config.toml
head_dim = 96
parallel_block = false
final_lr_fraction = 0.05
max_seq_len = 512
MLP neurons of a small language model. Each row is named by its layer, matrix (gate and up: input weights) and neuron, and shows model dimensions 512-767. Each number is 500 + 25 x the weight over its row's rms, rounded and kept within 0 to 999. Numbers have three digits each. A neuron's up and down rows have the sign that makes its largest values positive.
After each neuron's rows is what it responds to, as a language model described it from the Wikipedia text at the highest values.

L10.gate509:503493559520541497470500475477524466493488517500488484495456462511484536506476487487514487513492499516510512472475506520487495513489500485487500500495489499525499475500535482515469498479479496554481498479525503509505528495523510544518509489548461521551450470527514522486487500493514492510517487478498487504485487450512495549512528514521513541496514497542476544508509484472487500498523511496532498537511537510520537471475495474511503524471464495457495472451513545519501470467524482514485498506534510509525462465473467488526460493496541484491535488504499478529490496481500513522473536501435505498559552462514557512453509549511499522524534456520469501491488529489482492468486507476476472524502465502519502480494465544460516514485553524534502460462462453495528510474522472
L10.up509:508503493514562528498520476536530483514477504512508501480527522498525528501504478513542481496512501471461479512472551503476548504488437494494534433486500521494503499490455536492460447498478488518518515517489466524457464459496526513475454489535481498549423454495511505527495509494531486508505516479492581468469499486492535506525503485475524508496466535510478476501501444487518529506494520496506524528510520487536496506472462463486492507439481491473521533485500486548525510494521485485499475518488487500495496537486517528490474517430497476514451545482533470490487522498467471486445539490480465517503517527473507506499515486495488525455502501501516516509501513484476502523505499554494481573522528512520504489470454547482504501500526517523513481537529495519504502530487498
Function words and modifiers just before a historical, archaeological or geological period name, e.g. during (the Miocene), Upper (Member), Norman-(era), pre-(Hispanic).

L10.gate1605:483472483525490526473511508507513515483509476491477498452506510515528489457492475511466467488536483456479489504523526513484526485536463497507516505497480505485536468496479533478505517501474517476498519504505495469507539536502531473459482491484469517494543461466502543501484467482501480510461484499496499473484507548500512511483530529521540526522467505555479482485514513494576522446515517480520498516478513519458511523514505490558533502472493500509445518541544499485500508493508489514498485439507526495538487482518478502496550465467526494512513434472503487518484513519514539529511510525518490468523498501484545502482485458527467563492470507498533490516502480485531462513499512519533507451504539480489492483468465516530479453488531554525523509539522459512515506476500485
L10.up1605:493520513483537469475489529564489486550479501523510502488559499474500459536531467477525500525518522505504514498475519480480493491492484484509465501546469509470464514442486495436459515457496510535512542511509458498471494494490530523525476481480440438509506491521531490466446546492490471500535535511479541527489523495471471472511511527498479478482469526496474520506484485515501508519465550485536470487493513494512505524508517514510473513467497526518507492520477493523497496499496481488470449516476459534493501482490533441535480531514516489516529482523489473459527513529474542464453500479498470481484515516476496492497511543536501529519496492504514452452489509494508511552499506485517495530476512493450508511454490547468504501502496456509509495478492498531487488456516494
First token or word piece of a multi-part place name, such as New (York), St (. Catharines), Middle (East), Band(ung).

L11.gate1205:522534493506547483508551486523495473518501552546529477466496529493477463495499519487505556532502506492486488551474542494465504509471521506500525522524511515488518456478502521509513532462546473526501460459529557504487522510486496498504539499550480520494565514485503497513492537491509505501505482519490503533510487490513507513484535550540461529473495539512463465519521452499521531491461533484463497509468490476464471496484508529526495512504484499573529519503505555456515511488555551529487494476510508470519513462501520532551489466476485510508535471495524478534533473549551510534495540519563463493530518511501497500546497504549494493505491527488523473541553492513503502521517509515473522530508468461457492494529503507493477479506530548470529494491491527485466499499507487
L11.up1205:471486508490527463463520557505491482511493497496474508493472527482535490520528525507482496550546515455520540521502509530500470498506504496485477520501477521467530469464479552507497480536497544475530481460492492542494499534535465497485497467533515470497494495472514477521544522549483479505524467485514503507502500496523500490481462471547498547524526455486533515529468481477520530504496456489500481453494459461535522530537450503554496495538510489439467507524501542431534486477511507475492460487511526506493469487495498471524477470506496465461530479503530471486477509539436504513448521502464482492551479512548508534490481484507503502534521536521474490470518492520495483489491525485491502490534501493485535451513515510494516520539489504520521533494486535492508520510500501
Cell contents right after a pipe in Wikipedia markdown tables, mostly empty cells or short numbers such as 0, 4 and 2.

L6.gate638:501497545506496497496507513505452504510496506500506525494542511470458487503528520556482482502512508497472486472531459480528458477479504527511490518469476532509517538510489490446521505511478490495530497490472459481529501514480507494485507524428508472469494529521468444464512509472530527499497529487468476483506502496525475557552495516505530510529507556471469553482489528498467463527502498532491509523494470504555498504512511521492493509479484511545531463504506463470520500443483514490488517545514496492504503473472488491542499501533551493487502531506545508505472523497506533493477479513521526494503515489511518488518497537479490478466488477491513490502525491505463539493522498511476546486559523470497479489528497526493455530535510511479467488512493497508509530502515458
L6.up638:509482473523515515522542490496496519552534553486526500523503528523515480504458539562505473509483488523545482461497476462528494491469513493481487487495506550487484495526465496514443469497512466470456477507544500515501552500488545494485559510526510511486469508507554457497482564495550498522450536515507510467491511496513484530517542542497505471452482538503510484501508474513502494527462488501537578492507489493521549506495491511497489534463529462533570472490487460472551507486469471496464495546512522488493482514468486510477523521494498478526493499483521461528511477485509523484465469484518511521473494490468508510480522490508539479508515471451491483494500540468520523470528511489465496462498543494486470515467483535503465478470485527491507483480480491473470476519474509
Function words and names that tie a reviewer to their outlet or score in reception sections, e.g. "Eric Kohn of", "Writing for", "gave the game an".

L11.gate1362:508457495531539528534511524475502488494485506504503524473502473546438502515480438500516492480519503486543449515499516482510493518459497467490520522468474492509538480495516503518508546511491526531477543527504489508496514510522491480533520464514506497479507520500492518504481499482513477474488509521466509547429522514478483504467462523550506487495535530463486466526519551498508456524495544526462530441482457468475509513509491494507511518511506428489448507446496565439489498493470483478482519491496547491455516479494510518497542490520505476495494494499508482451473510510488537541469528498485555499507566519525533464518472510536496552506496504497504550491525481516528523519497536500503466502540484508465515485492458512460528507468496522517502510500510482533497508478529520
L11.up1362:485474465526474508511495473516495511489483540554468500484538460503467457494535542454506524492527525499518527527485482517532522475506484499512529501514474478487501512502460467519509529476500475520489510495517488472477509508510501515484538504469516494504500494489488504470501522492475462476493542522504517446470469534474495538507471511502537494479492464492511540511475523539535531491459515519454499500493439507512542518485484499467494492483512525521499534533549482506519488483505502471505494497490473540524508427459489491563485505505498511470470538493504522489510517493483484475486518508513493493505523493500574539517501522510499483515521495466486469513520480468481490516491517488509540496520500535506521538513465542496512504480527483532478475546509500541507503487520512
Names or first pieces of countries, states and nationalities in lists, tables and infoboxes, such as Libya, Côte d'Ivoire, Gambian, China, Maine.

L11.gate1678:532497475530543503531508505439501485483447504479525432520486497517515481531462487527486546503470557468541540454496495478510522543453467479521497508513504491548496464498455463480476489510516453481500507502493507522499535494486536503501502485527506553493511509481559518492496491494528477495523509513525485475456487524501486530499528493493530535514486471530531491500542536524488504493508471518513515491524456505555497440496444521496490485463469528507482498469456514516491538467533504515521493520512518492497516507528528459503510483492540500522524439517470444493454528511524460496487552501493511508529533515523499484459469505516505508546510509490484446531501504539511496539493490498492473475512502460496505532518492522475471473492523575486510509483504539528516504468520484
L11.up1678:487485507472517485531498455502522524506504448469467488500474502524506503509547483503503497526475495467469512464520454539480520527523496561513488496494481540526472470472491491488477495517450477501483489526473483513498495506523495499486521455559478496570449495502475516479498529518510496518541503475513528512490528511554525509501508511500530501506499480532528496478480515495498526520473468512452500481532473510552485489508460460512499502464476506530502541494507489527502477502559557487550534505459517569494521535542521506486525494483529467509484472500528513483484478491505483488468504519482509542479489485513563505488524512517518499522507495497492529495422502458485567516457503510494432521476505529507528499524495508449485490497552552535506502514476538495489496503469485
Verbs just before a date or source, mostly in history and heritage text: date back (to), dating (from), is (based on), stemmed, died.

L10.gate753:509497523451513533516473518477514476491531563499502491516517505503486521512493494503490493491491527454486472505487549507504497506493512502492488504508490529497484531501509498477463506517481488498484494489500507521517512521510502453543500490522448494483489514505494495491493541486491536536445475509484556492517470494498494514541469504534488516483512438493468518520519552530440545444524467465505496489524553521526533498491508512521507481496451550444497469474486464520529516504505520519550512494461480541510481470509484482543512492523509505531507519477487497494490503538474514467494545490504541493518483488498501511493525462507482479485449505472529533544505548503464490505483520500524517464494492500513490523461506451484513489493505527524488523452492504511455496506468475
L10.up753:536488528508512511511458522495507527492462488510507539506502515515481477508515509491517473486528504465539525496541446501456510508467521460523560506485510511523486476488467506500467532505519519510505480507452488527495473520482538555533490504495477493530547517524508507448476499494498487503532491490477491512514486438498463485509500500538510513490553516486487501518543537524535507514523515478485517524508478525479507494539497452474487471486493536545470512459507505500541517467491523492505517467482525448474507535517493481513502519498536516493522506510520516521523527468509498528509491543520534519521508522483485473530514524519531505495509495485515538543470492538551480514541493486497507503467513529517483491558487508501470475502489485525539481499494446489475484514506502
First piece of a split word or a lone abbreviation letter inside names, titles and citations, such as Ct. in Sup. Ct., B.A., Reg in Regimental.

L11.gate931:442463531466520521515520500438495509491516509518460517526488459461479461493537502528507507507449442535521507509543476495513516504480525455469506457534522532492509522520524492520519534462520467484529487477491505479452490519486487497473500475486473491511528508491508504584498530515501499496494513462494484505481500512482510507508515494469504496509502457516527534512500499501505492509541452498490460488530467467507502496523503504508472512506504494483530458518465521443552489501536509472571476540510507491513525530439467502482477572487505523518531474512470532523487464536467481481468556530539526488485504478543508478425487493519551478501474478484567459477499470474477493472514526445466495508522483523497519502526472462496525489537483475473554489489476501538474568509509540
L11.up931:500475530518478542498499514465496537475506494503500522518506462530480478529524566467486513534492490518491487472501484511514494492470480474540538511469519495535529517502490480465506492495528483499503534496500468516472484499494479517536521483463522505513476518519500452458552545468503463495524547538444505456525522519509462412477487517484512529447525497501513489460485489522502475491503545551498505498552477486516510523463522516463487525465484529510499537479461496521492550547506457513485493494509501477508528492459479524545504466497511516489458487491469507489432480519487449516533472501508530514480491503500548520510559464521460501474520537504508498474512504479504534471539458492564503498483505507488501510498488502512434500495521513545457466456463493477504473514488535
Opening pieces of words split into several tokens, e.g. ref(used), Bh(opal), Gh(osh), Vol(vo); also table cell separators and Ref. column headers.

L6.gate219:502491503492445521513496533532465464550530479450469517496552546530515538506504502469513507526532524505469459555484510493524519463530515508438555478504488493467558506548521471473499516486535526476502532500440465498510517496524475480531503547494519497549506511521519544485531515498466498521516482488494489511485502498483508479484489503489475501502480506538454502504511469513511518494491531504511450507512561517527525490493473514523509568461491478538501495495508505519499460499474487462480542508473485507508513469486474502458495475517521504498450490482538524523518516471481509517488460505487505505472508531467457489460521491467480491477503497539515512535481501506469549505500494505498541464470528471480535512552498516507485502509503458496479539502493430487500547522482543
L6.up219:511497488542517478522501447532492503482515466495475472449493509479489478473485535489522509428489508483503490469522436439516549501503482489535506519528540517533500553499466520504485519467496512494490507527521467488518510493516516478533529502499509475479559462497472499470462492508499492507503504520504512514499548497486508513498530522505478523480500581468526518524526507500526518482557536522500478522516505480511490484511505502444506537486514550511504485505551520509516479511492481518485516525496518482512448464451461568484534505520519527522454520492514481527530454489466496518484512497530529483502524541465533492501524482509470489494505512490525508520515481477474520515500519522527497506492477497457466498525487456520505479463517526496512484550494524516495513471491455
Last token of a place or country name, often multiword, in biographies and tables, such as United States, Long Beach City, Europe.

L10.gate1570:517509471478499524541530491485488500521516526484512475523439504514499493497486497493531500474518503522494524470514524481474527532517498464523487476467540541512480548466511519493497513485462466504483536485498478515529491480465476467479526523483484474508509486522509476512550519450530498489522484501512480498498516501531509476462522534516520502479485511490505517469484483413481514463508502472509498495531492507528462475509482501527479518491505476484476529529502490524527497495445541463474542511496472507479501507574460508531493452488508528500472510502458516526472511496490511516520486500456483539529510495511529452520495499472494527487496519498496513518519529514530501528442527496500485533504525532511536511516517505506574474458527502561479539532453524484523509458515491
L10.up1570:476498494451504480479485521483464490523497521510492500485531480481514525534502500546521496477534525538508484513501528484532485500436478529494538494513522512482494529493555455509445481513456521505512519440534524493460459506449518475464529515502478525493534532481500496532486491498497494494514505448408456488466491488507483501519541506515524474510528486487488482510536502459460480489509474527472499503548477528474510472524468536537498509545486489489506488516515505511546544544525516486455484466483503538501468498461485529518535496505468531467487488475528519502516538518491524501498504537530516507532481543478486492535478558511472506505480477527504526498523532525490483473517504499486498475498472512506471520541491488467537476512491510511494548506506535474518485519491509
Name parts inside multi-word proper names, mostly street names or numbers before St/Ave/Street in addresses (3rd St, Barker Street, Bedford Rd); also date days and W/L game results.

L10.gate893:442513492526506500509513496483513445508510515483503501478425515527502503537505489552479481516522522514543504545516512532484499542517485469454531526476502458536479507480507542480445489497526536524530508501524489498495565499529505487537507458527498480493496509488505490491504525504510529487493489478492490524466529488520515502501515491523487518497522490487509491542494510478523473492515514502523510552556460490509508531470501487515497467503478502538500521530506514488535522513514521532497482519479517505517482512474492504514481522468509512482496427491506490492482481547515507527502480495498493450528439583573456491532486488516504538504475448503484461508520476521532478502523487518475505457506499445521514457499493513530515481504488509480499509498490519471502498489498532
L10.up893:491515510497457502511496535527527465542481512527492473501480471489522447457458515517487488521557483498494484510504529533464536557516552515456508511484478492502487498500543486494498475452477495546538493518527544486470530519523513523503520505530539485531488530546518471512491484522510480512541531505536524487514556496485479508473504494498520496501515515520480517521488501535483467507512467534466498544517511482490486476504487500501507488505516497491460489482497551490555519515489477488504494470519498535499507434487512532492484491501517480478523486507485503510524496492535491493514498491518483434522489477502484477557474557544488503459511497477511483480549493535491496502515485540462482492492503465529496528477489474515496453507483537530499535539516533476453501525500487
Blank or placeholder cells in Markdown-style tables, such as a lone space, a dash, "0" or "n/a" between pipe separators.

L11.gate618:440526505510505509512492490518520497454501517478533463504507468530462485458465512480543523497476496441490472489488522520519524520494477486492483482519519505464506480512481484479476485477474484447524516462492485504518538469466558512518467519499481511470541517541503489533491511497512442485472487450491506474487527528500448524522529462443504504531486500510474539504500504491491538435512493512492506511542482493501531527517518504512490480493536511494541486487521496496495497485487449491492543532469500504517481497439509491533511524540486449469519507492520490509519475491502529529511520505530543472503492504477472499475470527447526473512539480523516496486506482511505573516500446554516511497503507469496510487502481492507471531527488481487460497461537503509523501492493478
L11.up618:574534536467499527482480466516505472515496496519500477449476453556476500520479539487513511561521519542504500494581500530550466523501485518509529499500496511510550538493487499479486460514505517502506504472458490508511511502450543521500527539496468552550497504534452500499469475448504468470504506465514488520504512521475528496493517470455469472484498540477524457516497459482493486503442498521482513517519527441511444492519491509499465467526515456518532525480479483505476467481483493547477491541494503502471427473510489493510507503498494476478494506505519547527499463484487483496495518522485478536481530476503494514508488544488536477478531517480495482525543558506478517490482519471533494477519490484474502562460512481497525498492502463495504537478491476469524503493489475
Tokens in song and album articles, strongest on the == opening section headings (Charts, Track listing, Music video, Reception), plus track-table cells and reviewer attributions.

L11.gate661:481493481479509522523505476495473490502536479518452541473500537475505470531506453478445533469489452470531453538518511502534528492479534462518498497512506553483496550525530504488524504496514471464518482485532497543514506526532511539501476493459491510504504501512477551460480503463484490449512519476514477517496507531515527512524506485510497503491499525530478527474520502499512497500495500509534479523523536524501509515469481522453490509497492526500505484524523515484487568519523491463515490471440488516508513516472511547498507480480497462485507506525486526532491471530510499517478514458482490474489504466506508493545479517511486509483492468510495522519504522469466501534466521563488495537514514522541535525469496485490504511473522517524497520507498516494480497485505563
L11.up661:520435482475505507483518547494494492476531512486468509461488450482495514520464525441497486469490513518469476517498532462507546515499517502505461486490520508519528524486520513540500537497497507490498522483502512491488519553540510509484541470439508485492503534483429492486508493512469503468493535496500509499511507461525452541502518475529482488506526519522485521490532478545515546515515506544474560565571525473495496493505463519511509520472499525528470502484486509515533508549483481486553532498484533516539493470512444498518495467456527504486446467494489514507535487502472482476503514516459469521508466493494528502481508492497501527522499469499486514507466526462485527524507534483497491530503492525533544504515459453468489495490537487540529480473489523494534493522486487
Tokens that begin or make up a place name in location mentions, often after a comma or "in", e.g. Berlin, Bar(rie), Fort (Pickett), plus some other word-start fragments.

L6.gate1731:479495481561504535517527485475493525458480472501504484531494494498492469515551455495532475499518539522477474528516496469443484550521508522487574499491502548475465513496465509452482557456492530523498497522469491483471521492506515496473497526511493486488452514511524535474495555512497515474535485513490502523499503506454517513505474512496489504475515466524505475475510505491541534459459479561505486537529499490520491499473502496524469500492487514494488528496515506511498484525517510526521528490470523488487494495505503520511451516474470486495524496511492499501457506524477528518495503473501445496488486523477516474539508473522460495463518461476481517502505473453500466463495502511525489454480518512494545501519481538509497472494480475512507504479451477480507523497529490
L6.up1731:486484512524500494484516471493477510472506533483491447498481509533477490533515465493505516499563554483466493465491480507480466527506549530511496484511496519465487515513502480479498493507535508499506490447505490507500487525458522498489489491506482538469490445514483483505505563488493459473506510519480571555487445494441567485492491517519515485494527462505487485483495513472530479503465497554529525514517461478501541491523500492478509500510485493483444482498493469477518485518473497589520522496526515504491506482536496528525494534554491486467499479512517506472524502560493517486540518508532534464500476493480524502546505531507532468493523523517513493501476477508516545524535460466491500538483495496501515500555470477526492473501461523515482530503472444492483523534497493
Articles or modifiers inside set phrases after light verbs, predicting the noun: played a role, made one further appearance, a fresh breath, to the fore.

L11.gate426:488498463533475462528520499534504464496493540538522537498515524573515488505514495524541472474491494529471497465501474487484500522497537473533506525510491468504528482462526494537503512532471478495498549484495478514521519481522461494474544524504510525509510469507519435512532496504505524501484518525498480521525528474525504466519580489483496483503483464510496521517478555513530498445518499560490524445515515502471519462484471519462500497499447457529494488547481488510503510501523514502480530531509505493563512474514441498555503476506527521491514483502486504491508515490539478500517509518502523506523507517492476507491473487462522516504482506498452478473477557534470492512505520534546495492515529514538473502509486507504519499497505528497477485508568512519500504514468503
L11.up426:494514527508551505456473520539522503515461520542517498497524489513471527516505540538570502490550479524514439516493473523488535517499474472504480502559513482477521527496503498504476503510514521530542464452500480497475463526462514517522520485479480481521539468506500473486502517475484535497462501496455498494485498504503494499473533521495523509476506483483536499446504494479513490477476543527472483505505489486507527496478509444491507528516530505469475536500491475493498489508503489490488509482497487517483521486478470493504527511477500496477543519501508511489495498509485468506488503530495525481543479516482516467515510464516490531528513456484513495472496531486465527496502513560498461474471479499495520454509496465473507510501498503528531493507553445515493483473510518
Final word pieces completing proper names mid-sentence, mostly places and streets: Abbot-ts Creek, Re-es Street, Booth-am Crescent, Rigg-s Field.

L6.gate894:516488523509533503521494513482506526471482510535499505478461484549516521486491485519528496479505484464518449510532507471548529547511505493461506441496481501503553481528481494494474476495510521502496505517539473507492462503471572545487489492472490503505486495485494529494467483493504517492480516511516498498507491519539523517515482485470468515532433486490533486524524497463539469529511529440505508513462482507458489533491465520488492578474519472533499533493457525529524528515503501495506528500479464516491507550474517497526502461487540524495469481500487513490510477510494496554496467482474496475488497538469469491489474525473501511513494479449499496498525521526500502480496505524532476517470519501546574475484515521506534518522446538490462483470471469488543483492532538
L6.up894:492500505499497463477500464464493432494492507546484496475489494490497506452500528537480482500507471511515463486487502502445524485482537525490482505492533485513515503515480515507516456458487502522483486535493495511484493519534532486492502495436452508490495540471498473495491518533536517477522462521464515516507481496501512509502553489489489482572513532536504481529509510544539532472501469508499497524500499481446481531471450482532505514479476499470469501502516500492487488473507512491473520512484489535521483499505513481526459437479566505484515522502513496488490503476528480498472491502511571491481519500516468485537499497524514493482469507484580507486481510502526499507519457519525479527466518470495458557472532517519469503517508500514490503533476497490508537532515566
Blank cells or separators in wiki tables, especially right after row labels like Total votes, Turnout, Total; weaker on event nouns (bronze medal, playoff, ceremony).

L6.gate1198:486517527525540531525488528500545545480487497514501476522508509538500503539486477505502516484509499519470521463506473511514455508482503484547494481459488476564544481509516477462485485511554559508516538488457508524511542528557492510488510471562487494498511463513457502544497520467508491481483525478531543523525479526473490547499541536524543553494453492445509491555508499477524515510500470514510461542475468506545497466550459507535520483500497523493478469510535515484446537519493485530466507510482495530503488481487523487519470544492499486520529477496494447465482510516499469494529520510527490490491480534542488508487482464492510498447511498483514503512507523521499495465472533523528470500480502479516464490563464530519514453527521524501494502471481506507478488499495486
L6.up1198:500480471493556530476515504521488491492458489484473477499489519543512478528515471498519474464546489483508465538478503529526462491504515500504491488474498504495506496490489475518506477504513476534482542522503435481539529479500455454506502470523478463488513455466444511523484527547523467531483514530519474514488500515504521538542505509550510518516451516486487479518516471472515510501526517533452483486489553515533461518499470532482534499511523501530505459524518522535449526507516480497486478498488483497511460496501547516512499527467498541498502518442502524494460503492531484503529503493464448481496522481509491462464494507523519474472531497531485523498497495502508519530458507500455555482451502480524499474555455524521523489507544537504501529454486525558477560481487482
Auxiliary or main verb right after a clause's subject, mostly present-tense "is", "has", "be", "remain", often before hedges ("It is unclear", "details remain sketchy").

L6.gate1196:431481491514523487522486549543513492515491484497505508485494533481523525495536477532508509513513478502473532472494466493514529538484520494469476511474510472474543512514517516481508519503518470499527512474505511492559512499471510471491483529511494553505476503522486502494548511522482495510532481510482516502506532528515462523545542501501509545464528519499499515473453468515524508506523494519454506516520530488525510531505479572548517517450498498509525544533488540471496463529497485481503483495473491508520500496474440513491538461496503480525458491474467517520492492501503509523518535530492464517521481496504524494493486519520530491483497474479473526465507526464515492559481505519498497478482481469495484495464485538503475444467490492469482449498503484493469542498499495
L6.up1196:491501518484467509529504539511517483479500503508511516499506505501484506507528494520572478453502501498459538481482489465476462503485514495483538501448459442523491497468512491508446492489523439519516486490522482491501533541486498481480491523486473471523494495499478500469513513541495491456514527492523522489478534517474459508473526516514489535545508525532491500459444466475471515501510470530503479468525514493579452522524455499506506501522532512471521487518522473502467451466539498472476531494538490524484472467493470504489498456558474470529475479457485515488551488514468499507481517507501552518514525485497467484492521489476503565481477488477502519454542490475473453537496504454495504490496509564500486510481513525524499519532493534506498474494499526476466518508529474
The second, broader part of a place name after a comma, naming a country, state or parent institution, such as Stirling, Scotland; Cambridge, Massachusetts; University College, Oxford.

L10.gate1564:494521521517482503492516517526504440459489525499491506481505501514487502460494488464475499506514488556515470519497507481514513544459476486516440459472502460547480487485522501502513490498509510509501490488489436548521503469528516488533501533515502448482568486502514479462474517478513541493500544429493535511472537489513507521495490487482515495503472477483513482489506523499513502526526471467508514527520449495534522476535491503506536481498492488515487497524480518486478515512507524473499495475504488501482461519448487528485474482515522559483526478520469485518492523529505496550491475542543485554497490550484477489464475530509504522485445532535472512507490496482501468475541483482510502428497436455541557527523465517499503490483456515475511504529543477523498511529511486
L10.up1564:506474483506526532518481501511471475472507524477496477506493550512466474445528504512499504520467488515550506476477537430466521530487546443509517466526483438531505550497517505528502521470503513496479503532507509516498477460487531503503518491501493475485526484522494457504491479502512477475537512460518478519482491468545514488466480484544492489509518481533445514494534484490508522529457517480485494513468520506497514510539480538524486494461440514493514511496522529498468483517503515505472522446520527531506523512501515509519527472499515546428488528505522483503491497508513467526490482533492480508503464490498487483504488533478429507456522528492509491509516548462507506476492506534496490464454522494547513500501505518468552505474476537533516490524534496498504498532503491
The verb, auxiliary or article opening a predicate after a long subject, especially fixed phrases like played a role, took hold, taken place.

L10.gate7:492557509523464562564523531529545545503501490428493505508479518489505467552494544469522490478499486506513483505570457494514525482500517510466474519499505528534481526497507483500508500512488514544465510525441483456486533475476516482508487498450469582486531505504503506496493500493475494500490533515482517499430496503504470534464474486487485522467493516483491519513487513491516458518485508489480499523494499509509487465474540523506463517473522454537495521486463483507528475466495540497490495525468535500482494508497513527586501478532483460491468531492514468477512528520528522538502507473520507539508492553453470518492497510525529507513493492499513492501513451487466509516487517531491525508447523525492460498505510529505504546506533569456512470499465523491484481510474498
L10.up7:533511517515412536506524525495479450497499496521494456508528504511479488528518488526483480525489497525484519498518488526485508497459468505528465499482485494510493492461507502474431522529503507502551453507512479469514503412511549503516508497473524485498483505500437488478488500507496488537508468498493533496547512498532473520491484498485479501508436497496476482494479514521513546537540473555491481478517565473528513503509530492515517499474500443502543488489520524544464481486531526495474533534482511487537465512494501579469505510512492464481515474512509476532534548507483492473504468517510485524515475511465496504536480490516484538478497491458448472466513480522538524478529501539515474520516472499502468534491455518505436501458493497483488524509508557505506510508498498
Fires on a word or punctuation just before a named person, critic or publication is introduced, such as described by, according to, reviewed in, and the sentence end before a new critic's quote.

L10.gate1585:505452500528506464465523539507499487510469448528520542512507513494530419494537512501420490498507474495505541498451496471450566485497498500488490508470486517491485473551518508504489520493527536500493463514499513504450471522495488497469543532520484516469486519469489469508508511497512508501506504461504514500499494501489515500524440545478457507512486514530504554478547460523518490485491465518513475540476494486542472525486468533507462515526535444512498526487497449516502499506468499461494491501546495458493526508493515489547479491477507500497503498485495506483488537536496546476534482461471492533519485486501514513508509475489507516489519478461510500506555527459499501522520490486463495532499460489492478485475476488500488497535458486537473518498473531509495503473489481
L10.up1585:497494506509494502488481482498509529505445435505492532492467518490513485469522531483464510474503513496496487525504502505509525516502502504474483463523470538513489467554482503470455512530507485528496520510561502538479512464484482518479505519504483510474492472479517546520478497488509490502471519538483485486542521533486509497505443504485512462509511478551465533506458535516553522517517449522485490462495474514555490503485509489496465474523474495549493505518475508521520507491483469434492472503514507485516526507469485484461494492468542471457532501508500518491467505539465475510509480478497477520509527502519478524488482474497476464490501549451537502506548488512511507456528469471501557544454510512477512512491494486517499471510475452520498520476487480505527462487520489
First or early word pieces of unfamiliar non-English proper names, mostly South Asian, such as train names before express, film titles, people and parties (Sharavati, Jazira, Dalit).